config = dict(
    n_layer=8,
    batch_tokens=65536,
    seq_len=256,
    doc_mask=True,
    steps=6618,
)
MLP neurons of a small language model. Each row is named by its layer, matrix (gate and up: input weights) and neuron, and shows model dimensions 144-239. Each number is 128 + 32 x the weight over its row's rms, rounded and kept within 0 to 255. Numbers have three digits each. A neuron's up and down rows have the sign that makes its largest values positive.
A block is one neuron, or neurons of one layer that tend to fire together. After each block is what it responds to, as a language model described it from the Wikipedia text at the highest values.

L3.gate451:138110169076111077094112174144089175168139129118131135098139121140135104146110143186116148073162102158133072112114174103186066125099071115134124104207094123114145110114136133171105141172021130154145144121168082095127116053089108128155121133157122111127123130079140082127147217117099152128
L3.up451:210129167133137104140135150141112168138188109117165134070149148163138114106099143083137183110153114120103149138130168111107142136078151152100176136125110120081095134115150068127146109148097102109152109096129141126136061134155099131150087092120058142172135120145157139145121160074109079134
The first digit after a colon, comma or decimal point inside a number, as in times (10:00, 4:01), thousands (30,000) and decimals (16.6%); weaker on scattered words like "of", "on", "Roll".

L4.gate33:143182129114092098161124197163184107176146169125105171064103157147103167146113107093105129147150096145096133105141106193166131169184140141134108127150124127136156140145116193122079123138121142152139157196135164129167146155109131176090147101127072098138108124175090105118118134097117061139
L4.up33:138083176101104090134148080119102136128146186109144116140191174164112159135172133144139115121142118094135141058111125080116137185139126121138159093142135086188167138167144146207208120156114112190094109158110125110054081141186172145125137098065054098129112182152153172094112085128097157193
L4.gate106:093159093125098160098132130063127092128147128128131102150127178107138197146103127139119117146149138143096071149124122122091088119077134121142115086156146149153137115161062109140166138183183135104148152106101183083185175080115109123113193176094098141199151141196198086073121170136077132145
L4.up106:126124117129184132118086169111156063154143140129163175205059121101113162158036143095180108089093108157107161113158072111159118147109123144139143068151125138139135100149135095128126110212128112119134128112099134159110111145060127129140110161152148154143052103087124076168085128118171164107
L4.gate143:069110096110123088111140108103151147181152165154138080108094158189119111131121129123150109158158121128138147122065091099078120158108141110162156152090155175098090131099129130067102102152091205183154099124075046162103195149076084117166145217143131135104152094199120141069088165134095146097
L4.up143:110130161142176141135046130139080184166133137099131095070088072137095081089146085147141138109222148144112064110108127122102144110155162187128135154107134099090118136143103105128108135121099138187131101095123114132130198152065118093092123206128160204064109077233096110106090103111127135141
L4.gate279:060139047134063131121138095168163135147096061135114128118176107103120130095078116152137093132121112185117119141079075188180131151089099139082117127095139086175098150179163120098105119186079098114101143155113124077080177123155092143130163126095096099113128086166153115111141184143156120136
L4.up279:108138073155128167191134102137083113067139113104169153157141132099086134232180084100115142138110088121085125126169095112137166188078071147108147130107173166160198121189116113158163102098144116099121115113113140117088094179098150103149173221138123170106152096094118149137083097131067126076
L4.gate332:172177108174131115119162109136174122145177140113145130095150142148074146125147069129081139154142118141085144108118099079095145127075100118166119155116113156068155123107199152042144117167142126112126125105096117093110091136134181114082112196124125167114127126134123200106078047181163141129
L4.up332:080196166131097145199150124121108171176161156098121179139108137104174124085181090071150164138108120130075140112116136128118165148052115100130155146115066075101042218134144098081155183110165153096114117151116117133185124149126107171079082130113104144155114156133121147114164128137112052139
L4.gate404:142152159176147116103131179077124158153135155145174143139111108097141182089128084108106136145144161166133118123224116164112114104077200096123107122099112164181163102169137096151109141155181211151140115118134179103083146139161094102172140141134140051101130106116114113115060102133112097096
L4.up404:130154102128150077155153132178115084171147179079126114080142128148101121097144158156094099116219123106111129113087128085115087185184195175155122173089160127111132106102157179104133102161137196117113155098046117117121141095116092083145089125111104147124144085155095146081127099109130129107
L4.gate439:076162121138154149161162124098073108125132139183119109114135118104084112175082137116124092170131139203125108117154174098168169129113145157134169142136196113199136118135165073163111153059102170110226099144120111149186154131136163150083123097103106136159165201145157054064087137164114060104
L4.up439:128135126174118157150176107130149180147099134150164080082119149094189163082134084135142121183094089113122154090155108122180103133039094147141158126084116160158092127115112082118159145117120155109134081145120160111112124100087105138130098154102125120172100161145105135155180180143096036110
L4.gate498:160170122113179147124133130127176170140096161148139147177155110117120095118138158110133180115147138163118167114134078192101175099102128127087139144112163129077101154097151150124067161160158182131175118130108095154122099152098071024154129190107113179150185133140096177141141134113054079163
L4.up498:126149094081112122136149115149156130137139250203118146157064067084163148095190104094107192139173106159078098105150132147138129102124153098112118160132130199079079159108140130084116154148183086110119128125135132148129072186172121129197113189141097190097165110135101113154173159131106083187
First digit of a multi-digit number giving a quantity, such as money, population, tackles or years, e.g. $'3'15,000, population '3'77; also counts written as words (one, two).

L4.gate76:112117149121147081142129090161114123141145077129114181134149105181144110108125135111100148166143193083112158192192119081092129131119124139124124159089169143180177091170141112107108155168120154113112157066123068112162199075136085106161105164142175097099138099155133109150148116120128130070
L4.up76:124115164112127110116131167086096136203158130169124167138142132118124087149147154181073092129149176085140120094108117097091142129123134188182114146127120080137160166137150145115133148167119163109150117134092095135131184112167171121171108111148115092156171094152076097138134150145098098124
L4.gate77:062125151130154123181119095183156091085146117128149178141111117138137163145089128110143155085203185106124181119129218215107100125144107177104141107147144139135196078159154112177135167115099194103141155160187097104122152141139157166150145103160135063164165099071148115158134132178108163190
L4.up77:078096145162123161151134066143159138085111110088125192103092197132166168150123064102113122138175136111132120160190128167107170164158128174133147124120129128103172153145129115114145134107098108121136105075047113166143154133128130187173143107151160156107087087125152097095160127137152158139
L4.gate119:192121167119096132111071157098130070137118100126126153055102140142129085126084143183121103125148161086091178131121089113134196194134115131097095068141123146124154092147115111105108195183141146124132157156139105100119105074110115098161149119171107135126104091142139058137107180115114130099
L4.up119:129141168174062092135122163120140140109087123098122148068093136152152135112134096167119159110139141106125159079131131132177172140021158118083140080157122121155170101144096100133117156121139139078171157158138098134135171094136078103118136146167128157178126142096107095129099121131178129107
L4.gate196:101071150104175191123106073127122127097108147108165138113095123078062065110141078059146127160120097063110179144122122120152123146070145108124086095169074137111105186039176154100124132107095204098117118087135125124163143150118170086147164092114156097164163120098139144121149134143112091158
L4.up196:137150167164132122173129127096116115105159091176099096120144167116116080127157113155114118123138120093139148122202136105126140068098144195111113120133162148214130097163127116136097105160158159148144122153142122193161171160139108141109103074145131180105133110117106107135152119093080077093
L4.gate218:100097140118143167138148110111166156160140128137088158115157166128085124120111152093137158174155168112092152118119150166136128127151150142165132095137147091160133112127110113134119071098133070079080192137145147111163132128144080116170167069052068113074115167156122096094163185121080129105
L4.up218:159188110135166133142158205182064125160195100119137121107155153131142107076139088164117117187165131114136073195116132123082146139185146128161156086128128063170152133111181096115155101083083160112069100100204097104114129110104141107143136129132126155115160139165110107111135143188126069111
L4.gate247:144112072118088120102125136121136132095115118133127182143123196153084126087159095176108140121172128131119121099126095111072167164140139152148133136152140151146147142137132174167135117219136120140087082128130174122157164086155150068142048125071136110166079114083093127143055137163113127132
L4.up247:107135095176134083126117164156176110111146118097123160101154138135094083128079109154138104151149130180136146126159133101075158045130102134137111142104231153150160104110124084142159117095127132118139081107106119180134126157139113151161132129122150111072147150168151139118154109083143134102
L4.gate321:131175118079141052152060163158165156110137125137126143139106137065108084152137110161132185108124161082141183148140123105163113103135157132173123093110157110161140112200103111138137172157128176157100132079139136112164160110090041122151141138185129136097059165181143095145185134158115113128
L4.up321:152132120138147062121127155220156069159143111157099138107134139121086090065108100135102156132154145149166155174101166129139121094125132167127154140094137120152168134219110191185135162152136162063122115012123118166107155141175140134122107137095143096111094161110138085153153095128060077142
L4.gate399:159097085101140167085107151150144102117110143138099149157139130165133099151097106201160137112127183120138136062142100148075178077127133158129139123151192082161173112129130162114158218134157178144106155120074093127167201151131069105079076120157138080083144054155116157105081145168114153096
L4.up399:154082126110110110115147210182158134078145112095135122105146091134077136137102150162145160173108143106106076093160157131116145128156148112141151173143151109159100108174105119101142123087152084096087212093205121150193132047199121142080110105110135076128126096155163161055095109148127132138
Final or middle word pieces that complete adjectives, often descriptive or evaluative ones in prose, such as st-range, dispos-able, furi-ous, drama-tic, impoverish-ed.

L4.gate146:147133141151139167150142187168092134167095106090142146101101127133137154129102153165191094110089105179117127118114108109108130143154154104188113093136097107140163144170124167130130141146098097130045187177145153131097134093106151042132068122109093124088118104084127144148158136137108152089
L4.up146:138120132093182180137112110116082114115134149062089160109124140127137174168104199127137138142088067106146134126108175088130151154163129179117095143094142151082113152191098121188124151099129095117107098077165172124133096068154177093132102161067135164112152154143153142117119221125141145101
L4.gate154:137151091141163136121120166087123170136161164062182091107097110160135112151066166087192141153124111139131089193162113084137102131140143103173148155094160164132157146134150134160131135104151095138131136130150206118095174099097132141111104108127104133123135080094120148101106170121099077104
L4.up154:166102160105132133115124099135133065080168128101084137142066156095111150149090148120048082125143113148078138129118118116131120151098125185138190073150139156100136182129081106086116141142127154108083082103143126138061104139114168113106093125064093125159115076137134212126122133172133151156
L4.gate194:141190129115111151113121099120072165130160177100105135163141149091084095126093173090129118162162119107126110162099136107103157164068091070111145117144128095160131165096130125139140177084150070125127112134095167161209156083132126115104145082150107146111132085199131052130133128141137117143
L4.up194:141102139138081144115179094104099127128112135149113093097149141134125105142098109122067116143180090126027163087110165072145125177106104073190129131145111133150181083097109108109107107112133110089159128139157122173110160125111121103056100076147112093157112140163128066139113143085075161099
L4.gate225:158156100070095127087137153107139147155140119148145131115099155115088129127100166132165197119122111105099107135143164149154140177116114186168140140148206130110136133138112093194158100132168061078139098121110148167102130188139102174035153151146138136159134064133157064109081123179170104091
L4.up225:070101101114134141122124098166112102105172106134069070154152123148132111121106176132130195143080085164082087138110138137165137216083122106110159088183136170098149103120146143150138174096170079128131155113154128152100148134123107142112084200154205134155129096127168107149124080122129071109
L4.gate257:118104113119161108096092115120132141140161126120072148147087141158131106147117084107120154121137141116153101167133082130171147214153106149035078173108086057067125118137115104113097123130136140097163123098142120114107172152161113067148137102131143142137144079059161087140161124096136157085
L4.up257:090106102111158120095123138131132123071118142078152046104116190112159111122154121143152106153114141124180187106089130111077168101090117152081151102186119103113136123088132149150131149151144076150145146216178126130141215088166113097169156065124118130155084170075130144117161129159103134136
L4.gate276:048126146136167137105140110157105109115154155161169132078165131131106161133093130130167173111135142135117122114090088148106153052103114102168135166095119174124144101125131177255163142152158136172097130178117081109122170080114133143104110112148096113149073133176188091139158118130128093188
L4.up276:137101106102163103132131151189090139150144123162165188110108119088110113198033181154108127065110108131105142123127155109119124155094139163140103139111153103111112148062163134113147109146124099105094092092113145123146097141206123138113131149146149168149116127109110117116150132121096174165
L4.gate282:090104124112097160176118088151095096160159171086107128191095115122133089113111164183090146105144116127151167137096115172113196137133145057091169184098133058121140067112106132110110167097077152088114168073121166132075169137133153142190139124112072103141141188131127121135121135134149156150
L4.up282:146102088156113150124138138143130132038168130118162147191095150126152150133134172096138134133139121111154104100139196074085070077132111197097131125121170052136125114112115126097097155091080171133126159127100149079155147104132105098135103129167167145193167099138164100146095064165045180097
L4.gate368:086157164135143119113089073085178213131139150163093172188121140094100071138180113108140089125153074091108185170156110107149150100143151148157164137091130128097188178127137100110112107129190113179092156139130178146132111111145165088073091175138162164130108169071088092184119102109112156153
L4.up368:100150102181151155165138064145090142141169168147086059108202102108135155145107083099125124118179121086160143094155137116145088052092159125117137163113142153126115106113098092130156146152104095134132117125117105127157141145116149123134117225136137199113095176124089127182138107105181141173
Closing == or === marks that end wiki section headings, e.g. "See also", "History", "Wildlife"; also the 0 in years like 2016.

L3.gate68:170101161137097165108132135158067131108125119128069126103138117188097144143069181129127101134124124159084115148143155154151130108138076109117140101154151072092110116102101086135098100151146118109042140085149064165146084163101124162138187166154124105106118141151148175138216070157137130052
L3.up68:095109159159104118119087116105092090110133119139069132131155086165150096162150119089176139185088169126128107170092143046117181124119180169101107226144181157148076150089098117091146129157150147166120118193179113171111155115139152116148141192108146119114149118147117150133099182116152096155
Closing == or === markers ending Wikipedia section headings, e.g. ==History==, ===2010 census===; weaker on last tokens of names, e.g. Act, Unit.

L5.gate211:139150115079204089099111112131101131125137145133083126118121107119150088112105180154113086138135121143122148109146169092087121143145134145135154183115106128134062077204131180126157136143107081152104074162145072187094144156099198156111094140132136121117129151101130144122095185127153148167
L5.up211:094123091102081184160145130191160148123129127147142134178090166154180089139087159116072144107114143181075138090131116164208091132181110165145157095094118179174117178179137103133116139122044113111100151102068107162130138113077097093113093107125091129124130099179149173183160138155143128092
L5.gate221:096092118073176096146130166136096163156089133138134148127117145127143142128151117145182102157124098205176111150159096138163121137167144155124113170140130162099100150152118194128147168080156092099167158187172138128216141156129116092119147132172155180175104138152105068150131067109149147131
L5.up221:126134092131126174139080116142173124047096145082115110134180168162107116117098156125151138109145186122107134137110106211098200163145122094158135128125129154128107155156139104136126145063176163129136143129099128144165087071121190140126160173154171173148104149168092153148126125116129144128
L5.gate363:149125129065108127070117166168129120118059155174129189173097135161114162110131128087159070161204195156122130124126173124164079118114129151134127137110117102184142136127140117155051137141129074080095138094102094139129122151105157086146154130133152126130138096172125072131186130095088074146
L5.up363:120130136125107128108161093163144181057160185107098132121149125115150141103141063114133118077146150186109159097119149128114136141034124139123147146099151102151130141147103120188112087115182101102158095069169147095140124185138136060129078140100097174167148118151152121150171085094111124110
L5.gate378:111097101182201172178097135179194101099127155134139163119150116123147141089087162101117142132165104187117188154088098233163135120065183129122158113158085081141132075146127081179107133157053135114089142120098116206112129153088097148143167121138120149206154125108114122078170134116125118158
L5.up378:090160116165152173168089096163163111146145122124139113115115117090146129095096136128124162111138139165139097102097057103154157113097082119135110132134110147139086099165120110196028150142143145129128072132061124143142092173101138161152186163144132144198116092177194161099128165177192079180
L5.gate435:077138142169170102171150197165120158142085098077100178114137191102092113167116123136149137074146106130156130040089193151171098138075144121111069133135092166139076150125118141101125116133169144094175158116098089100107105124149070147181085155153129141221125098126099134177133135105149137169
L5.up435:094138143098160135196097109164196122107128099133097134166119102113101153049132079096118162153098103141138093084138131107064166101091079117133162101133142127116112145106073055118149162106169080124109141155168148129152080124095161148114113130078114098076112204141120123130127134112129090072
L5.gate469:149137127201099147100124129129153153079173165116131180093135091122132084080092067145099095130151172128136147153175157177148160144102173190050112145164100125128129154117146167162162082118177162195102138174122111154130189134190168170193135149146118174114110109132118076119114093117180100134
L5.up469:068106156109121125120107145144101134148101155134144113112074125110132141113105166099152192106149168148119157147138165192110127120096138147131113095149185104122095148194103114111081132146135106161155124152131123102104161181133170155120089177165148104124137110147140108195142139121058114119
L5.gate492:096161142123160106110073176103142133079115140165143103166080099117102139106091167138082164165101167139124108114161191072117106174138134102116160119146101161169147171176106167126172155112109165128171150092145122181110093103150175152137128143143166137158123089080098157074148139094151098129
L5.up492:125119098083115039104120148130083122138135127131135125183129123068156141149130163070153164124084154129096172160079135129112136155154187118179124163154128113056132156151130143104158173105103178118126085117145152116091138132108088090112125123137136137153202179120112118163121186088080169077
L5.gate504:115155141121119075136216133148171097177088088099136108156174112092121099082111106125087113092124171135151084190089071168163113145147160156191115113177107165086100111101127156211095115095092149122059152187099078160121118133183139139133139118109084099184135113133099136085182093159122171072
L5.up504:123059157087131100118159146140112108113064161105126127102159168139094093136174132173124082162129128150158098131087099161090178133175127155127142120160088135090106134116124110168134088086125186140140145157159131163151135097141097114148136120111123085157104137140129118125167112106206112123
Closing == or === markers ending Wikipedia section headings (e.g. Regular season===, History==), plus trailing table pipes after statistics rows.

L5.gate11:083138175153132098149100134116141114140077142135161211160137154137131084134125153138100159117175166107085095183103142141135218163122159114144158112139101092117125146159085127137169124175122156130135123126118113179160151169101107094147118162107145142086152138118115097155150096166149111120
L5.up11:139172162137128077088092164149143089167166094125132158163133131140122152116097165097098183148180175103123105140117108150128173156127107099149144119153131113137103152094117107140116118143183118131120097095092119165134194076144127111179090110087128117117205081184106096131169135131104126146
L5.gate103:137116149113087124116158139135124147114144132154086140111101114062137150102140136098075066111175132104154158134113114169103081162098171139119119155087152149166136130109105123123114066159169174180124135112136108168116176163075129182148157112114098149139178135109097136115101122066182138110
L5.up103:139121081104160094168062124083161115145103096141148176135111179105084107110087086141115161048109146085136077150133110098108155103146097157089093105105136075111133128108160159133110124142087130172141117050165077079144157121169146144132108183088168167131160151129165137099121140144089135113
L5.gate121:150182161086142095091124149159180095140145125138094135103084144133129185134057086125144088181138132142122144166159116203112127171100161121122150106177150095180121094134148175130193111145195129118159182125127082167175171151145118172152179165139085147179119080115149082181143120165120131139
L5.up121:165122146141144115128164170106149091200080068109180140100111146122096146118129122123111134193150089124134133058146133124092146172101140123129151109160129138107092146185191147138143138152165114109126156167145079168093134113131075129138160157111139077080104071123093154157163172128132132143
L5.gate220:152105124072169185054081134125150094111069085113162137162099129083192082188067140070082139089108161146094106102130163155110181134095164206109151127153157158140112169107108153101185151154186133088083126109152090142113147093134098139106118170146115128166116085162177155119102119128132072128
L5.up220:045145083148101112111124090123152075100156091124157120131160195112156173057106132128188184121130104168152162165138125133165132086100118123116127143093110181122128123112116190181117107146081123125108127152099128094147128151142150137183106103090093116121165099150101107105133121122120021123
L5.gate284:113170110083098142126118107132129088133118096141146116061127139120150102084095182112119129126118098126128149149088133146107131133141131084125130079159073118166159152084139132121146127140077134124110190161177109163122195152122154144154150099171137188133072133133146122155141099133077157083
L5.up284:086131075079122166094105089167107081143111127138088133112188124135125161112094133110130066127109142137143121177121150076084154129161115159188113071135158086133085099135114117097094104140090093125139154185188115136147116139158136103136095166151176164103135116120101136085096153149129217126
L5.gate302:102120130108088110131105161122092153114098123082129157127130120101108160156091142102086161124157216082164148086089119084152150188155129072067112157153055162128165126124159136162097170164108125158128074093131119092171161102143122067123120147094158132109131095142144111184117136131122123095
L5.up302:072133148125108143100124124114085142187162075191134137152125135156121147069164092155125125164110167105159128156164123096164173139073178133142120081123087119146172070143058126108023146076150102144108098127136132116122188104101146113159150116132133067128079103099134119173137124146066103145
L5.gate321:138144166085057064122117117090167120148133097091116163127142099148096156139134185102099171166108126070186161160167088100112134154140132119118104070084104102130121161193156149137157128128134125148114118012099173052096148111131089114112101155139142116159143113098156126177148109156160099159
L5.up321:123115154165092092075145118112153223083153088138184167150134161097150150086114150124194114080091089160164157109090162091206150140121155112163149129154166066129139096054141145159141124166142151133100121142178073206225191124163094129133177106144130072126143126156124136175081154123123131104
L5.gate331:156129135087156118144187081130153082142062140146145131092142174115147096100141165124177107100115060127101169191137116169097097145120091119135111136093183106158142175104099107130101184116114167097126130174081072098117205107101132154116122154134152071094129053115163075152155135132099158070
L5.up331:150081129118167104141248123152119167101118059083131174179079166133148152159107144148102127141115142223115098112101176152144144182136147152097133131102136160115131154168115161120115132074108095095097104120196063128151134056167105112104117119158103091109097122131151181095105136115138182110
Adjective or participle tokens, often word endings, between a determiner and the noun they modify, e.g. unlike-ly romance, shorten-ed season, a planned park.

L5.gate7:121130082122082125136119112172122136131163154137135140155131119100107178189138128172101082145132162108128136136102081135135156107112054064151111087061132125183131139131122086166126109087119102127154155119080124112129158161071189096148156094098100137135175155137132084081159167150161159154
L5.up7:137139105147098146168118041136069194118121139115119182162080117113123194095124107138108132179069099177160143091136163096169107171160150145086139103123148183100191131175132135070109107179193102114119125142149170125060163180179091105117160086077139123094146153151125142154125137172164143116
L5.gate38:102165137121135132163074110129150196154103156131130175092092096130116154074123102125119094113139069141100142147069121103134146177122078126132143158099153195181162190130179128147159137158093152126175128089101122169124167126093147095100129209074131190203146115161150094151130127136100143139
L5.up38:088096140110146098217126139140140126127130119147160089109117128105166149138072108098142131124169191141152154115120175140121152108194063141102092107165152145110117077093133160184125142128134132165145127081105089138153145165125137090134168171123170082129113110141165148121158133090087128214
L5.gate246:146172177085125136188087093186113165131100078098123056099155120142083082115103123121142071142117152092141121154134116057167221093099092169153132124128169139152182106135100151137160136170136130137130091123069114094168147129108116100073140147156159140106123190140131149141173167117065166144
L5.up246:075150160147117110125033075141135144143093151138166065137160100106142111109158117129192121127181165160156072099164158164155192085086109118110122123076126106161132155178162124080162106090133197075127160116079091109127163137075076122165129114077122148133126161171156167092113142145123106110
L5.gate367:122136168131128150198144107141153098150093096117109120154049127082097185103095087155072104078117085071079124157162126250154147139110141101131099121112137099163116117153172110131094131198092136113114119139078089128195187083109148121095132125106130189081127158165141161110126138134089127135
L5.up367:124124105142150159134128067133135125167148076120084081170153130149102094114102118057106100128134140128113079121164113097082100107035122134162163126110139138107099105150100124173121118122123148101205137148086097169153127109135142159088092119099177093137138102135091138219214093117120136156
L5.gate382:161078136106102150107137162140141094113142078143128148112159135082047127147161165143142130131067141119122076068162067103116157133100153134094116121147107140114122149061091053089115079142081133120139157091111170111149122104102100150149111093118108215117212057157097181125171175088115146153
L5.up382:088175130130138078119163134144152099118117143075123092102138150174160123076135135098096120178104156166135103139131122130140158148135142105102110135159038100104152105105111143112090185175139143101119137117127121183150065140124135146128096104166130127122186097133143135109117186109079072108
L5.gate406:175114113133148164155079123097129143211162119101164136117083111160101112150098111103114133139140126070162159169095154212137104112085135130164089051088180093130174163125106153169171130082125119172111123097116096082079140067145056103170089136113118096100150132163136077098048144174144181102
L5.up406:144073101072069105128087109130126147112143107119133188165153106144162058156073157118129171098085180148156185137155102184149146153155096148192111126164080112147120127191071107199103097122120153125094160124064112135096123133094105156120122108161127081154153123108150091178159128135178115131
L5.gate425:182097115060210106133154166141098077147123111127088158114116126121151117124090156169092149115122182158123125093176156192141128103127194131122136077172152105150137178118053096115097102171114187154159164132105135166108084149056117164144174164077152162149078120161128142037134119112121153148
L5.up425:151160121066097152135150116110108096134110123131130144112122165122099171111162133122159113096118128100102098089133148144120079157121118145079159161122142194098147135131134124110104100161091142179057082141110107099191137070072146130121160141187152163135177123140102090060085220093122123128
L5.gate471:122106133077131152215140116206148139148097118126112137107151150140074069129185129117122117142109152164140119154108116116134140167107084120090108114070174053153116171159077085160095127094099141155156154136098085137129136155107124042107146088100139092142118116112119094180144154164138114155
L5.up471:134175119111096072154108130160163093109089157133200150125089123137086179154113146124170122130120094137163126126101159134108087115075119112109142115150166201139130177111150136106118181201129098175143181166147134072059088134119094173089102204146094176091163173166088136113175111165105159109
Single digits in the middle or end of multi-digit numbers such as money, heights, attendances and scores, e.g. $577,460, 490 m, 4,034.